MLP neurons of a small language model. Each row is named by its layer, matrix (gate and up: input weights; down: output weights) and neuron, and shows model dimensions 0-255. Each number is 128 + 32 x the weight over its row's rms, rounded and kept within 0 to 255. Numbers have three digits each. A neuron's up and down rows have the sign that makes its largest values positive.
Before each neuron's rows, "fires in" lists the words (lower case) most often at its 100 highest values on Wikipedia text that the model never trained on; "fires on" lists the tokens most often at its 100 highest values on Wikipedia text that the model never trained on.

fires in: "the", "s", "first", "husband"
fires on: " the", "s", "us", "ad", " first"
L8.gate914:160078118169108146169153120092162122107221149137156190051131171139167145123154108087099172062108184134137117148101098157121152078123155102081113096073157132123134170129154122133101156078131118102138129219164153096099147153150144099159100146120123151141170137140119156097088112145108082097164091131144126085129184104142119180097132132155172151171134166171164176120146127133175129154135096141145123121094175106178143061125135154125123078099141094129162138108126122158139106161131179093154114110073130131094121126205177102137104094135134163122141113136111130088062080106176164126078116118153183119129102131064146138151124084115079168116093177149068191155148139141134064090140171133192092133180162105163162126154178113139045202134137207168106140138171108084111090095155063
L8.up914:088152138117094130132162093069156097165115096121176110111137094138156106100128127099161176122142123154117123104134133122079179120135125124051050158084189111167178130157091092128119083082159112171185134136150137121145096129141083133084141148105175107103134159135165128104187152170143152094127122139043160137075138120148129148148090132128158155091157161119209095167130159100100147147112126144175126087131159149116206096148095189159132168130069095203156143055110124112095171144118127173137196140199155126118075170117218089141116076122164077097111136135111147130178110180180091214085078075173113162113186140155157169124045109122189162154102129088097134124118185113136133130187145098176164159166171108103116121101145163161122123073082139096132094146114133124120174125125111
L8.down914:164179157149079100098146157072153124165150132107166137111170098081135060123139072158130096206066139112191125131137158139105148118167150123140116111169207153104148143151143124116101158115149070134140145094093112095135083102092171147099105088143139116137110098137177114133142143158191129154085158094107139137135154123092144084157129117129179128078163159164136123151122196105135135106137136152088101158060148170200183102132101113098106120165069112080110140115136129093138178175134109166159190085082144126116126178135095126138086120141127191126139179104132109135074157132102148171084107156083099120105133092167145056078144121169159143080141144104096091148110189173166131073132114158166137198161178117175119160129160149088163119113129194102123113124153117178097137101157113

fires in: "high", "highway", "public", "low", "lower", "highest"
fires on: " high", " High", "low", " public", " multi", " large"
L3.gate319:098185073065138159103226178159095139121118117088186155132128070105089125117181077140147187148103117049070110140063105107128178087160102052181153145142141118115167149155148150146092167168122088147117151141142197099134113119165154143149105115135155146150119158151093123158134082116147065173136090120126124100120122116142139176119153124121100121128133141099102106152099137183112133099141071141153108142123124109105125083133178127200152214089116131157135077118107140145100083177074088171142158097103138142108160109122171150116075138129102164142097138115177199083144136146189165092088098144161136170093119114118079170079136070166162169159188101083150178107128129100108135162138126122132163100132069125139120110158170085077156106142165106187146155119076135088053125103085105
L3.up319:129177050119137132088135142188079110082086092110126110080126086102115147120197164108152194105108071044085117083111110118120145052139160089187180181135154101164158136103110157124143154150161136119159180091141155144105124206190178144108117092123118144156102153118080159147145091082144160165112118189121185118144137172172089169125191112103104097066131176180113086168137164155157150111065095130126066126153086089131083128140175099160154124155127156136132144097114095110125110129063092207130171085143187109110173081130186090081140127132126149124135175113183121123117115174131118138129072135163127144124107147103105168128142092153129146169150065074156198098101129142141125134139167130171185085158073129129112141104147119103117080131142121211096155098100142069114151194078120
L3.down319:121217108059177137165130191140150101129099074084176101078082158113101069127181104113144133161137137093130083130101163149151103096137096082129131135141150126152146138130157106111068161113151099155107114073149158188116110152120104164128117165105113110147084123120155079134123124143179104140117164063110147115129178069167128157084164129078110150128132133157084162159164130107122087139118107111205149143149161183160125064147129129109130176108100152123106094161106166108157133138119129191107153145108142181092098072134169114123097136126127161174148136101165165130177145133137142117098078178162159135104105084137083138162119109154138216125103158126113207098178173128099137108164149111177154153159074133108148042091105031154099123173146070192125154084093115112141139190077177

fires in: "as", "asked"
fires on: " as"
L8.gate807:121107159101115087084134170137086131147156126144150163112131129148138116147120134157164151119130123178138117125103142124082144136097154150117150141077162118122061133158133186113099115148090125117134096112063081184085145139105137111112167115112095119118112122115163135119123152187159091148190145113136134144088157158103121188097065084179111147109126156132113132143166141097137123141125119122094089080128155134196112089115175122114076117166159111054093115189123112099075088110100154100105090103132065128117112161102110118046188139103124248172128123121117142074142123105095033137142204096117187120197106141201097118065120117122137142109083126133137072127089161111120140171107126139112123129160166113169163128147138143180133110107148106124097117142083122087122117083151116
L8.up807:065090128130078114135132053168122129188140070150153155134064110117076165154100143177144129144144143100141128072104114142110142086110058120183212094071099125139069073113108118104176135072121092119113127135112174097158114135073107108122085100190114142118171158130115128085075130090140125116155180156112107126147107125101109147135183163087112145151137150111103078171164111123104154144114159134213105125123136148150086133124142134131139139100130124137130117154126129139205091102190133122093124155167142139128157152137130167169106128153152078114108137140081090130115145120255113117122153092056151118122143142115141170116155125180226164179096158089130097147082137113148069108116088120164179161132125171200139077110143152075146121108134087100153084134067063095145072184133146
L8.down807:134093109143118136138157194128165116130193122127143181119117167099085150121138155160165140060093136127122147166134100133092101136128137129120101103081130171121102143129115094127112138118098121092125059122170157192110182140199139074056122143127141152147086131109157197090105101133114154173141135088119136097168168113126143152228157169130060136121097144202131021155205122119122150102130109106108100084152189146159165159149158101120183188116168118111125152187111149090144122125145171099164162155150123103121097125156164118113135138134093197133061112093170118141065125182186066113172116084126057089183101117141119116133113119152167147142131099155140169158134191155123095126143161149122142115095127143168103109087095158103239124149095185159168149134126064125125164072115118

fires in: "000", "million", "50"
fires on: "000", "0,000", " million", "50", "00"
L2.gate240:134118068154107133162123109102150140183119103138164140166089159201116081171089186167173170132176110144147106083130143116193131147130104164080093153085120106174122124090177132091110206120140136142084112180155096164066148108147102110162152068120140150154102104103191143167118108114137126152156148099078087089108103080207108156113124147104192161173117082125108157130077128040130123128111145070115138102149116119079157088153179140172086136159072179136108107072098182170138153133205114167099099108097155149062142088087162189152105139137119145129178116087107183107150148136122115117169159130173169136162131148145137119163094095096154085134123073143096169085134106181160146070139112120116120115144146127135087163097102140125105100145151093137136109112066126106097160085125153
L2.up240:110170095130100187097103115075129068137098120104120095125101144170103143140149172146132155159143128108141117095131089111134122126120152165067096087125153127156090140100132156109129163117063174129090121181165124136078132118131188129152096088200118146154103128147127154169092176163130152206084139095107094126067132119210110127111157109111201145155105123141081077130099135113201119168086151098138161160081130141142108096138135158143109154151124117140137105104115141169106191177176141142114128154085157103106157109129117088120113224143097109145141116033108115088173131176140127187144159156152158124123086139114111173128142094073153100133131094173109082105171113192069134076104145114130120153142153130121137100098133086130072120086132108163120131122077136068162167107122144
L2.down240:146199050188066092164119097138135120152052075166132128137133179152108164120168190122131192139104155108123153102111102131113137037112090133138135142166042157128106106117142127109110127161083163095147073144073128159101143056109123114120126131124072139147153141152130113137113125163112136125125118135172138138152147078151123043112110112082125072135157102139145136125145098099127148075109088104128144102084133102102101117173162180184119149128134097126141102084134162087139130140167124110122142093130163136083113077132133112068137108135156153134073132150090104148125139142074086105145127150110175131169070105133146099097147165178132138185098136116170068105195125122143120137180135146182148108130104121170116114138146128115059121118119112118109121117158143141099196066104174

fires in: "street", "until", "david", "college", "house"
fires on: " Street", " David", " until", " College", " House", " Division"
L2.gate951:166162080116121115089114109144120083113141143103089127148068154094125101163128102104136056133116151141117076155068164152150139083102181117204123137136116129087125129106042149155172125177127216099140092115135119139128095178127094112076111037103115092131097184159138148156129191125136126144158158101122108172139114090185097150081130112131157139047139136146083136145151104103145150114152102084110107184139152164084118101123131125066134129130139124118149102161138111152145135121159151098159059086116146126126159148094143173157121107110129101129118177109100146105171139143152086162167123217050147140126123085176084108056155098146138090135134130073136128095177048120178124107115177098134166097104171228181125110077155121207074070076098187153159170114140146048156151112161188
L2.up951:110073096085091099065125131111132143133152161123067095102130087137129128157189094101120051181110147118079127182102124148175147163084152088156089127117121128114124151102107139204103162181149177125099064099147123129165119105148114167042123071105146119190122153098129086105113152130136165117195129115136075138113114103143083142100135115136132096067126116123080117165146118142147124105158148101096183134172149129103117097154176063118202165141138129135167115147119152181102182140123123147148126149092114115117171144164134156154129132167196102115106159124122132122165145149154136145176123164098122136122099098160108154087119129077092112126113142129174037115133068126132139130136145134127109136067162164173093167089149119207089129138120169176159145105211116089137176100131126
L2.down951:158135130150060133128137121108152126149186103075149103079149075135088160121145135146082130109105182085131161153157098100162093074113112040168046122114098101150093136078067134139090080240145094148175163178150073125112107117132133152146129092126103123135117129151122161104121098113108104127168147106094038212158084133117109140110144122097112122124140148108085108145149153115119118085125089073127167141153150156111119092151095142134112175109121092140148101139122113083129102157091117099140132132055105107138095109091128098148135124121166071117217177140121191153115179096137219145146117194109146114109111137124157177112102185115112142126179115151189111144106068140166101123158158068069114134126142121124121125146134144169151105102118143147129166119103096098132108152145139

fires in: "the", "they", "their", "there", "no"
fires on: " the", " no", " their", "s"
L8.gate967:123091157113114132119143092153061129150168106124114125101130170115119139111157081109148106176073125158096182158137112193127195132136083160131145112150114155170115097157098129113143096131137096110192151148140181135225131099167132140110121118098193154117157140122069184163125099172112136137120125158143180124156106084173088183145151179097109185125098124150124113133108148123178154088149108133165134135119149116099110142093132087124121098102165191152207145150171143124143116128127140125138121138162119116132142127164046124108095091115158121165008188120120115117157123098163165126099079107128100112084101117130139130094109146165130073120123124111097189105122100117140078100166123156130166144063165211143152122132155146098094076098132162138176147088142109124159132147220140
L8.up967:147155151135097102092122114072147085099136125110069183139105164180171095117142161153165093170150135208154146091058147180111095097144127103094079190148118088135136137053145092094114096145159152157182141178096127131150103134131147152112151133121143139141133161182202056124167127147118125155096112115089099131119124143141189122081119161109130121103099103142108162184128118137125108067093144117191112068107124142100124103158154134151186157118137110135097085101124081105134113068103102144169234155153120148152122127100140157167192140050116159121101117141096126113120117101139160110152101125139124135111107066126141149135157065111134135111114111137139073104073094113126126152135146155132065164108101152181031068086090121118152160140104061175098168127147166089087141132160146
L8.down967:143206175098116168157098069066137157121096147103156097110080165128112146094152060156130123079172169124049119174085110105137133142135140112154152096146171093156124159149147103129169130171087152098136100104087082116114143100133100114163128063144151085141101115128176112128113122150149099134159105117142124114143131141144197135136080109104138221121119153124134116107125167179178145094173126118156103174083100113105084121121148144174149072109196033102114120162104179126123099099092077175127129142133137197188132103200101133162112096160104121117110130063123184053138086113159127117094126107122152109140169142183197072127130033116108118135125138133106092162140120210162092099083142098116093151127102095148119124052186100090151149107117182156068139193110130071084143171151164

fires in: "as"
fires on: " as", " As"
L6.gate1055:157129130139075114114061111113129122141109092092117109092137134092163165078083168155116137069151148135123122109120121092145097136128115120146123104053176126074066113116068133133121109179086152171132091129086153096120182125099093123119144147092133120100108118096107146077115116123122089128138162112134114109145136105144161152071126162049111176107125113087173139134110109126175116080146160141057101107158106194170142154156139120137082109118120127086143107161075120132175085153191060073113134122112133073150127152102133097113149087137124179124127123074113068053108138182140106149167106124114153116127102085132153086148080144184144138074084157187111152120139134079131130175112126074109105161130106086143074124176096150081134116080159125100098128161138123031113117148094077
L6.up1055:116167111091166059151131133182170069149186087142107097139099139124114147138151145112128076089142147144158106171118075150118140109111110129131095115091112069090125158104096114104116082139114135120140175080164142112162145106121132121074153152119074139125145132144158128083116124127105189111059134173090127081121138101144143207116129119083077137179083207140045130131103170103161070079126094182118124090172088105107103102052112135146115112095133168097140126130124136142112090163155140087170148123138125068119097144068135081155142144068146135137170177085135086095138146137141087125109117112088125074147100117163132054117153109173144123167120079132158113105130108123145080165169141145192192196127058151176130097133104202141182105112103183124140161118165135112125152148124121
L6.down1055:070142146153212080096099103142097177105179116145175157093116152090098131142148208175119122108099152209109137156083168225071121136154069092123177120122102149117116164119108113118065117100123159118170153126101131092122183064095091145122016078167147120077146121156186187089102143109138126129128190172149101164127135104116122121160103128138138156137075120129129103117092105136113140127081160113102119114146143159151106108195140116136138124122062142098191183142153151107090135184142131148165043135124094103116083150148129132143139133108161143175111160120191136109131149125134099082089123112145156122158121088126104092156074131100150138152068158106144130112097137107093132138132104173161114074130094165124090132081163157145111139079113129146151140087126103099187133125092101

fires in: "is", "head", "closed", "down", "close", "opened"
fires on: " is", " head", " close", " Trans", " opera"
L2.gate1176:130143115138219077128168098159122159112087114126153092058103116176095111145177128122120085184159129104149077090149180084206142078159136119112169174133151193130136105095072124106189109148102104169101093132116117118146121122255142063106117116158106134095123148189074120098120157114109169104118111137036110132141116134084135229099179070128119101082108099192135152165196086122141148172113156125113110128174105146164122128091128128094177155148119107110111147096192104100132141179119149100161154125115112069168119090067204120153092174131110202153140107129170130146106128113192107137147144131177146114096098115117099196140120132083107137106104156097115127198157199092148096153088142129130103083111130103136112089077159092151128178141092093148141120103159076167152133154079145
L2.up1176:069141095108125086100129109070111142101093140108129089101120122167027056090168107056138106084072118080141095064167077127116073109161112078108208183084129162181174123126062121101140150140114092123137116123152166167107164186148156102136215042172155060090072201144111158022043190085153143153122164039110109142133112095170127126138135066157137128160175142155190124121137135133136151060091152157141111145139110087155118139118072121101111168105112062079111218131135074115152114134137124142150135162087130101170205140122154120150154155123157160122154146159126122135086106113125114125108148095157169105091108149150095136126106112095124124090088141088079137168119143074164140139097120150126168164130107123110087110106126143009147091123157069127145091119177110150177122114150144
L2.down1176:115107147135167076108081118131133095086106133074121113115144067144102089093171097126190063126155170121103106114114103131165107168134062131148163145104130133094104142127102110083171105100208078144076125149146170142130122139150145134093143127127112149157098169137060130143065137099206088131112097112124147128139088127143104113171130145093129081150178123147123157101114107111197135110146082104172130169158102141142123200123094143171135183121111057168151120142155100125139078136120080115092116135100149112143160136143170090120121085162120168091118104149138099130110154116101117156083150177132149102160166121121087200031121154160040168138155053149109128114114163089142167104128151098146178112137148162122070115122151126113152184167120125111116129152186095063152116073117165

fires in: "its", "the", "s", "career", "their"
fires on: " its", " the", "s", " career", "op"
L2.gate11:133121085133174053150105139115122139077106131156089133088109119102097060170107147108170083079148161141138107129083128146065118172121160095163107184138114153138090080113151101102092074137101122121116197096147163148134083161096054127117069145171159184154137156083142166122132130125144168204092118121138091103114144110100056083166107176137130185175130193158116114090132115146140156078128080168156155102139128172113112104128111142157105104103188107168153131154098123159119112147116126141167140107101106094152119197173072110096098138025174127157123090144121093131174184135165184147090100162123122138131143139150098136088104131169180104171131132046096118096151154102100140149140131087146180126173140159178139116105085098158178078118149106134113147111139147087084162125135172
L2.up11:131100094101164067173135135097125121106113120137099149137099162105049137160119129154190084115156163097139089137104136248099123182101136108135142197179080109110064088132153115142105127137133137087103182150171123142129109151129068089053138145125129145154189154083150198110118140151147153223107091116159132145105123136106068139148109180129140188163156186119158096174098152157109148068082111138131172103105137192129146148138074131139086136126132121121094132178160119144165117116125105128139125096081110090192084179168123128090110150105203120115133053133132066168116122136150159118096101128103111137115175123101099109144159130185169120176120113112120099122146140162131152135153138090158147152104127178124145059105150099155204101196166131151092171122142085133056155116165208
L2.down11:101180150159113129059121084098110142118126100146109147165109152122153085080077141144113127148148141151134113088133117145160137179119118134155154161112082132161120127117075126150088149094043094104135136116162103084109108189084136116164109112125111083109119132119154137089166183063144126128098097091147155121189114097105141165152128162109101159100153142237087129152123100179121128121101140103138095105183194180154156116181179138116130102084180090084086131172085135125140159158182075152102145127155119094101139121137109120137086148122112137072181129164138088122141132185153137107098110122189121174166109134152159186140075105136190106110170137112110117153109126132111141134144107163106127104148140170130081163145140230121160138161164126181153130194119169131047079211120131

fires in: "as", "towards", "name", "assembly", "toward", "asia"
fires on: " as", " As", "ward", " name", "ing"
L6.gate639:188112114066086088074083134186176150123150141196151101112143144078104130104087192086132064121171123085111115134082152132121112119130135098107121072134169075100129091113159113122112115126103050149145126135123184120092132141129173097153102157143107089154111067095138190103155178125105145099089172112171125114093141117082139158109099158165159087115112126147161144185100182101105085153184101123182066122114071108228084131131133195115088070114198115097067193135118164146105101142174166104127061042130110083087131169159130157134173165138132218102136176104115079163094155182178116097092109136046120139090103113152109104099107107142109103168074139137172144078103156158166120104138124124087135060143167162118108169097169167105070152106096174150128149160121138087113121108144128
L6.up639:110137158000089076121057092059087129125166151182152174107091144111158088095123203103115108140124059061156129117081147149116134113118173115129149109146102209127102090098102122160113115143120162174110121140112163100130116177145146158117119104042129112160144103147204126084138182136113190091087143145098193094151151166056122204118091097117124088158098076081127110125164149154109104173144119177139112153080090157126144102126120054171126069145142094115093128097113124115119114156194178192118054091142136053173152122134103079075108186090113168131082117077183094145173211140107077136170172104175099136138114057153123106119098130116177088128093130123118084137136195112108093145105169114133157127124134074177101114165175140065121153112099117147101119106090160112098104104168092
L6.down639:083153082115114101139157175139131172179100169113132111109108123193143162126182097122106126124154108113132116092182173103078155122127125110120137148137140162193114120175123109117084073177172151104177155075091112141101140157070133082077187106164130166126159083135171135099118146077185091121136170156137124113159163105110093128055115208107117128139171120111130117119105085138072121159126108144105127132150156131145095152124124118127126114105099094196113123244124108054124138100095089119084107191122137151149090154177116163091161147108146198122106079060170118116163149115102072163216118126154099136098107195134110111134112168114115123145114136073099161106158113085185134163131126138168084132127187123148101137168104094160121141139074077113127130147157112119124111103146091

fires in: "old", "high", "gold", "highway", "currently"
fires on: "old", " high", " current", " young", " Gold", " High"
L2.gate467:149131123200188156166110122141114148110116086146140126131094124038149139150121059099050148135105056145127101189143160105115118140137119066117133149127169142083142107124137180095048127145119110175109143130079113180123130084135214150134150115210167144154141146121125165100058087120124078116131147133131139150121132125163169119125088161128115125152134087107118131112133119180154130147103096103105104134166143138111136085117085160090153108084100132117229134155066061193090164138082176163132164149162056059118130116126169151087143136142151175155128092112068154126153132092131077130138140163155109139176101070109132135148098125112161143123105111085163090117175175105157099093191119150100113170113117053086181158150096140195152144111138109108162097132113139102113124069099068
L2.up467:093114156122153068160123167086163161159108105106135139098055160172149062245172163115096133111087082141129134108175148097063109126112155120191135108140131070160101119119156126090117144072176113180200167145126191121144112125067078146126187146153157120145132130141188115137078086094097120067166143157143145137116118129158117128047117122130154125034093102149163171154068142118103106125128058183112090124139130091162112091158118085121132135144124137109144140095191121135148094101156064189065145169114078120081135088114204155108133201094179142189187094151162112098110160143101187124126096127146160169070107109200078123155166065094139128123112095124039075100113064128185166188124095121152157118128107091090187138118100105087110118109110143119128099074115197099095110088124151
L2.down467:157099145111147125105148149108067146124102087152158147134150096111121128145166085121069193147115094137191132151193167129120090132180113085138134140139178126088101125091146134161142178151111138107102157151088100094137157094120139086092139135160165120106121133083114172102112126151161111214106144160138129088179086113135124147158058152086127113091127117140137123093174106159205111182147115100112156114166133125092123105141169138117095155076121128133137179085100088177105127105091135209103109182167111128094127074176094104087135136110119180126106114088102140121158129096111118139141176188162164087142141102142085121074135043115125144125117157144128108090098143156180161093209189165172108152114144106162170114071115130122110124099134145170137074115123098171067078107161122

fires in: "both", "most", "other", "many", "some", "these"
fires on: " both", " most", " other", "th", " many", "se"
L5.gate361:097114129174120116067128123141093108113109123203096215094131172126057064159135078108080159179092125146133108096131105159138169122103092097127109126144108070143157110116125135133175186163134112113108162105126085146096212094115146153105121096126115154080087198176136129164130128090170123159125168150170064221143063090088176131106164123128151080188077125127160095127044164087118181108188143111138106119106114102117103076111103131171150113107118171104163129082079159082111104137153063089135102076137132145189205078110099166186129189138084112108159112145118080110138123116140128123109130157088112172132144111160111106094049160199184172065157116134113098145126122164151083128120114077137109133129093076192156112107123118135131168133101140164069168187123139142121100106066134
L5.up361:142157143171144135112198117084155140132064116140128175129129110099105091184173105072125168119078110124112119084067132112070173109067155132170139041142128127173182105152104174104139088170191068132104173097088098170129129130152140118118147106114159135170107162159132122127115085113044106141186171128144143159140065123128080158104184126127155086182106153093133161109126128157124146137110184142134114072147123031137082083146175139122188131115162151133178121106123153143156120125095105087151101074133197100105193105169150135172128075187123125111150075142126121105171103145115193129077121147082114085117080128129138157162062054162170104159131101105154161133155084160115137147060092156084089109124098144166089090079135118096140132114146165174096105189089121140154120144098191
L5.down361:165145104196066138140132085095134099167110093106094109119103165100148109070115106137168153108172130077109103137087089157193175174163133119088144075134134128105126099162148107138139141100146103112095122111199092100126146127122120104123135118198133158136118149051138135155099102081114169117147161099087143160078117152133122022154180089147113137128112143118134122102049111138109152155115172093140093120097139081109139120145219090122101160090119143195189114158049172120130139131158119132088151126126128163135075168089081156139102100143111098141066136097166127119122124107089183061118154186113089107120101081189117128134116097182143156088141168159118117125148120087160142159111140137105108059099114126106138145113098129129109120134165174093154158092158140117100084135111132

fires in: "a", "according", "as"
fires on: "A", " A", " a"
L6.gate88:108200142098100137142168108098120068126190139093137117131113154152095123132098155138079111195117097118113141118113180151174140149144118100099185111136134124173112146127115141130150172148113147112109132153086095141138101113146158208149209103166055159166122112177100123157092133146143099125182117123191112058132141150102119113132181096167135173109087148144117087161169091181137147150130170183154116062107147184133127147089150119130159128094176109144151124157147131108188133177130099110085094053099127118140122176127121112132117135079102111108138126137123131094112110121168112082197119165092126169110187170142139097090118153201144127177110155142148152126104078107112117115172177109117119165124101127147141104127127110177116161117136128136155139140148122158162161137133104
L6.up88:102107137139100166123147144150156137126082110096174068058096224083126136070167124150125093121133160200099164194180122154141129176160122113158103145134105127107100092194147111122179116146087169160096158091176082133096117118117112169126154169148123146143059129103112112140130105168156156124073141180081151126174113125136171178115071117136137107115153117173122122160126104074156149084143142176119136097122103181094113166039092153168109101160189125094152142148105164176142105118145129108157139127121101156081215089139082110142108113098093127128105096071119091097124117102122088141091125127073147136101139078178099077117124145211091143138177112144174137164099176115110090157144138145155060186141148130170129083111156132117133191142146091124068082140105085192131142126126064
L6.down88:141232135073108132139132126137135122148128112124155059080106114176125109124198110170138105141067134117159134174131140141148123135159175109128120068202110162149121143148222095085125172117115158167146145133107078175089152117113071084112135087134101110083168109167156116162133125168159117064076091169163144148094137171115137127104097110085187104159111124136153000246143109186119107077168123121146158129111138168109071125135056129191118083123166110183137101141154155087151040133141119108182159089083100173145144153120163113097150180069131114109160102147146091149070145137131111090138116116134121142128056152143129113187148161089111105142118137119079109156132127100041141114126128139124134160150171119114118174162126053141159115128142062111152192128120146073150153168133081

fires in: "the", "and", "there", "then", "a"
fires on: " the", " and", "p", " a", "s"
L8.gate556:121068167105068132114136108154118121136113149146144167127122167152122143080142113141155058124118119148083127135098100113136163167146116105131125108092165152078111104100158189060182133141167099153113153147107109165174147146148150095105149171152071160119169069157097149208136152174053172161085085124135122160173064125084131215117086132122104133120159174118135116169088109119110115124198180164129151083119124092126075169144061079107168116135159201130132104134152149103134183148068126119165200124125081173143119131111129100110142177094068169096104102139158104079102101081110139127169158116135086117099126150151175173113145134105137112120146099171057117056088131153125092144097111138072109141150170145146132079152156158169058128153115105142181178129157141151084132109139194
L8.up556:140119161137110163065242126137082127164072129115086164105141128153131113108132091173140142173060128156133107112113135151127126131137109116119165150136117121148099186163079175118114067142101157128139185185120160134111063097188153141139127137109115137135184140137186111152155178156168109184109121138093122151102191164112122177065126124105094128195166115168119118124049128161161172149075197080163145155099128114114123134105145121079098118080162137195123145134136064107164158133113114113115133126089145150140056176174068109148114123086213170116112125117125180105164088142127134139095200150101103142106098121195111119137158113107054097145185124142145087098135120110168098113145141161132151167106143149121130090121187094106146110128217094141185088110154134092106166098178105
L8.down556:155162110142144133173114085108115153128041140039128120113063118122141119174181133076162157108167146104099140164175141135154147147150218165150075114135122166123134095176116098106143084162137193179144094129151136106099104097178089122114172089134142105127110146122136103133110111079082119105140101147079132142075091143106117145118131100111114179097162150102143106134165101104110122105143186185159175146173146108095147076129096178172199081101161120139189085108162137139080111120124139095192129067095131106155139144161063198171073116094158148131128102066108119116109062109112131172078106116120088123132087170159132078113176103185098095068111117186119109154082134171097100140142126117157088144104138111091138086113168156078160063056172106135130108122168141134164110072130097

fires in: "all", "both", "each", "many"
fires on: " all", " both", " each", " many", " All"
L2.gate1075:163108155128142143136119084166082105092122117163095145196044147145126092101075121109112166107128167107067126103098088130122200153109178083152108107168130141181128155094120170149110129118125102153085126124156108125085085218086199185156097157162138118132107115114158112161107133131136123095158129113091096159168162108149121110150132150136138100148154130110125153093121138153065119173093201106162147170081105172099091122070121120181134125139191135166150154097152133134120128124170122117126074095085137112190162128069113167082125138158136082155110116112129091072076134116153217192166201159048100177164099044115145110086105129131142138118086177137118099143091086132184114105032187114121080142144178124158117099145047099144156131125051122080140190132103107115192186177120098
L2.up1075:126120098170126074125090117130106139084146113123132148163097179119040091144047179107142138100162085068128137093089134173135227193130141082172098117076127150175127143138117161149054147137121094095120137170161149096087128164094151135132174135119161098139121137167131121148117060117135150132195144132113097167110166066064144127132154175143127130208096144121117108112118172169135109147122111123097127112128140093087086087073111145124120154132175102153123103125148174137127125161140104118132086105116151115118156097081142136145158112131171062132134136101121121090120185074164155153121135126074099179142108061117073175112103086070153142164149188195104147075090046089121144137076185126091089135121150132121128109097141116135125154095061091133130118222171157134160204121087142
L2.down1075:104171130081079099175113112038144108071141098143096112170111162153109045081131113119189117107143100107129093067111154161109168157167139098179174125118111149153105129079121125140144092133089133079099143156143121160104132147124148082135132148146163102129111145084165154148101070088182062069135166073143115193157145101145184132075112149143171112165152165128156163141124142178113137106166167146157138102055104136129111126105094127119161174138183144136123166128132105132181128123146145170096109068100109103140170116128126078087132126167111106077182120133140126105161207079145132167105128144102088187088109145118129144152107156147094107146131119117096133104131111054182079109132105127091093107134180186071184137198076125155096077088122088095109169155101124151133111099137165

fires in: "united", "as", "new", "university"
fires on: " United", " as", " New", " University", "all"
L8.gate866:164085146086131162145140151152159188144162113086120136152105118122109141126135115153161116111186145149119121156165131146144137123134131085148121162083158150110153147141109093128129113114116101158122165127124143223080223174120138155102119085204132141119101197181140155101108190076132091159163190156084142128152147124109135121133165099124104121145105156084122114109148082122185187103127115150104118090138144098219160089133188127125116142126130144111152096117161140114200128152178110124160160186151143129120175145101146165100118175077156144188139109155138111147170147151134137077091126140093169118137143085157117065075201033192113088163120072196050175059146190123146137141106164140152095184145133122127070153097085129147080076121130127111116078175092090166139144158072114
L8.up866:101107103116118179082161071180124124124153166125112147185137126086172122143137095170195130133216095128074090166137153079105149146088164134169124126135112120130124139157102143135086154163131181156172177141108103177108106101146130172117135120109122134084116143146145097111120095126162062076098136169101129107109115104092097126059160073129096113166127141067123160142116101130117175115105062155097148101147115120187105154099159130155133160130054131111084071141126195143129115172150073131107128133154155095167162108170126125152132122083087088099136061130152111113093136134160118107077087114081104076048173101138144164057086146115178080148189151099114141085120110162166145123158179094078068183109174158141115146121105134097139142112112085133113145148067091153111171158092174
L8.down866:165111051144141148182077084173076214158114069126103124124111154140098146092187163146112158111173141192073094096123121138148114178129130110142153173137087162166124189092148133056178134097089149142121063094186126093162154112076141139094088102148139135120119074172093113095138178145140132097087154106115104133129095094117062112145149150168146156118198112170149132148091084156127121125140117140131117151198169159181116191161145163150116165143080086114083097191112118118095110158106096127099141127129143086150137132163114097136112145104124109175061084129106135130181132138134197116177102144071135151096143154096149089171098084078111090125122137136061194067109173128108194170175083168125132190077111094156129089095062124092077065151158133132089102097139115140152184156125120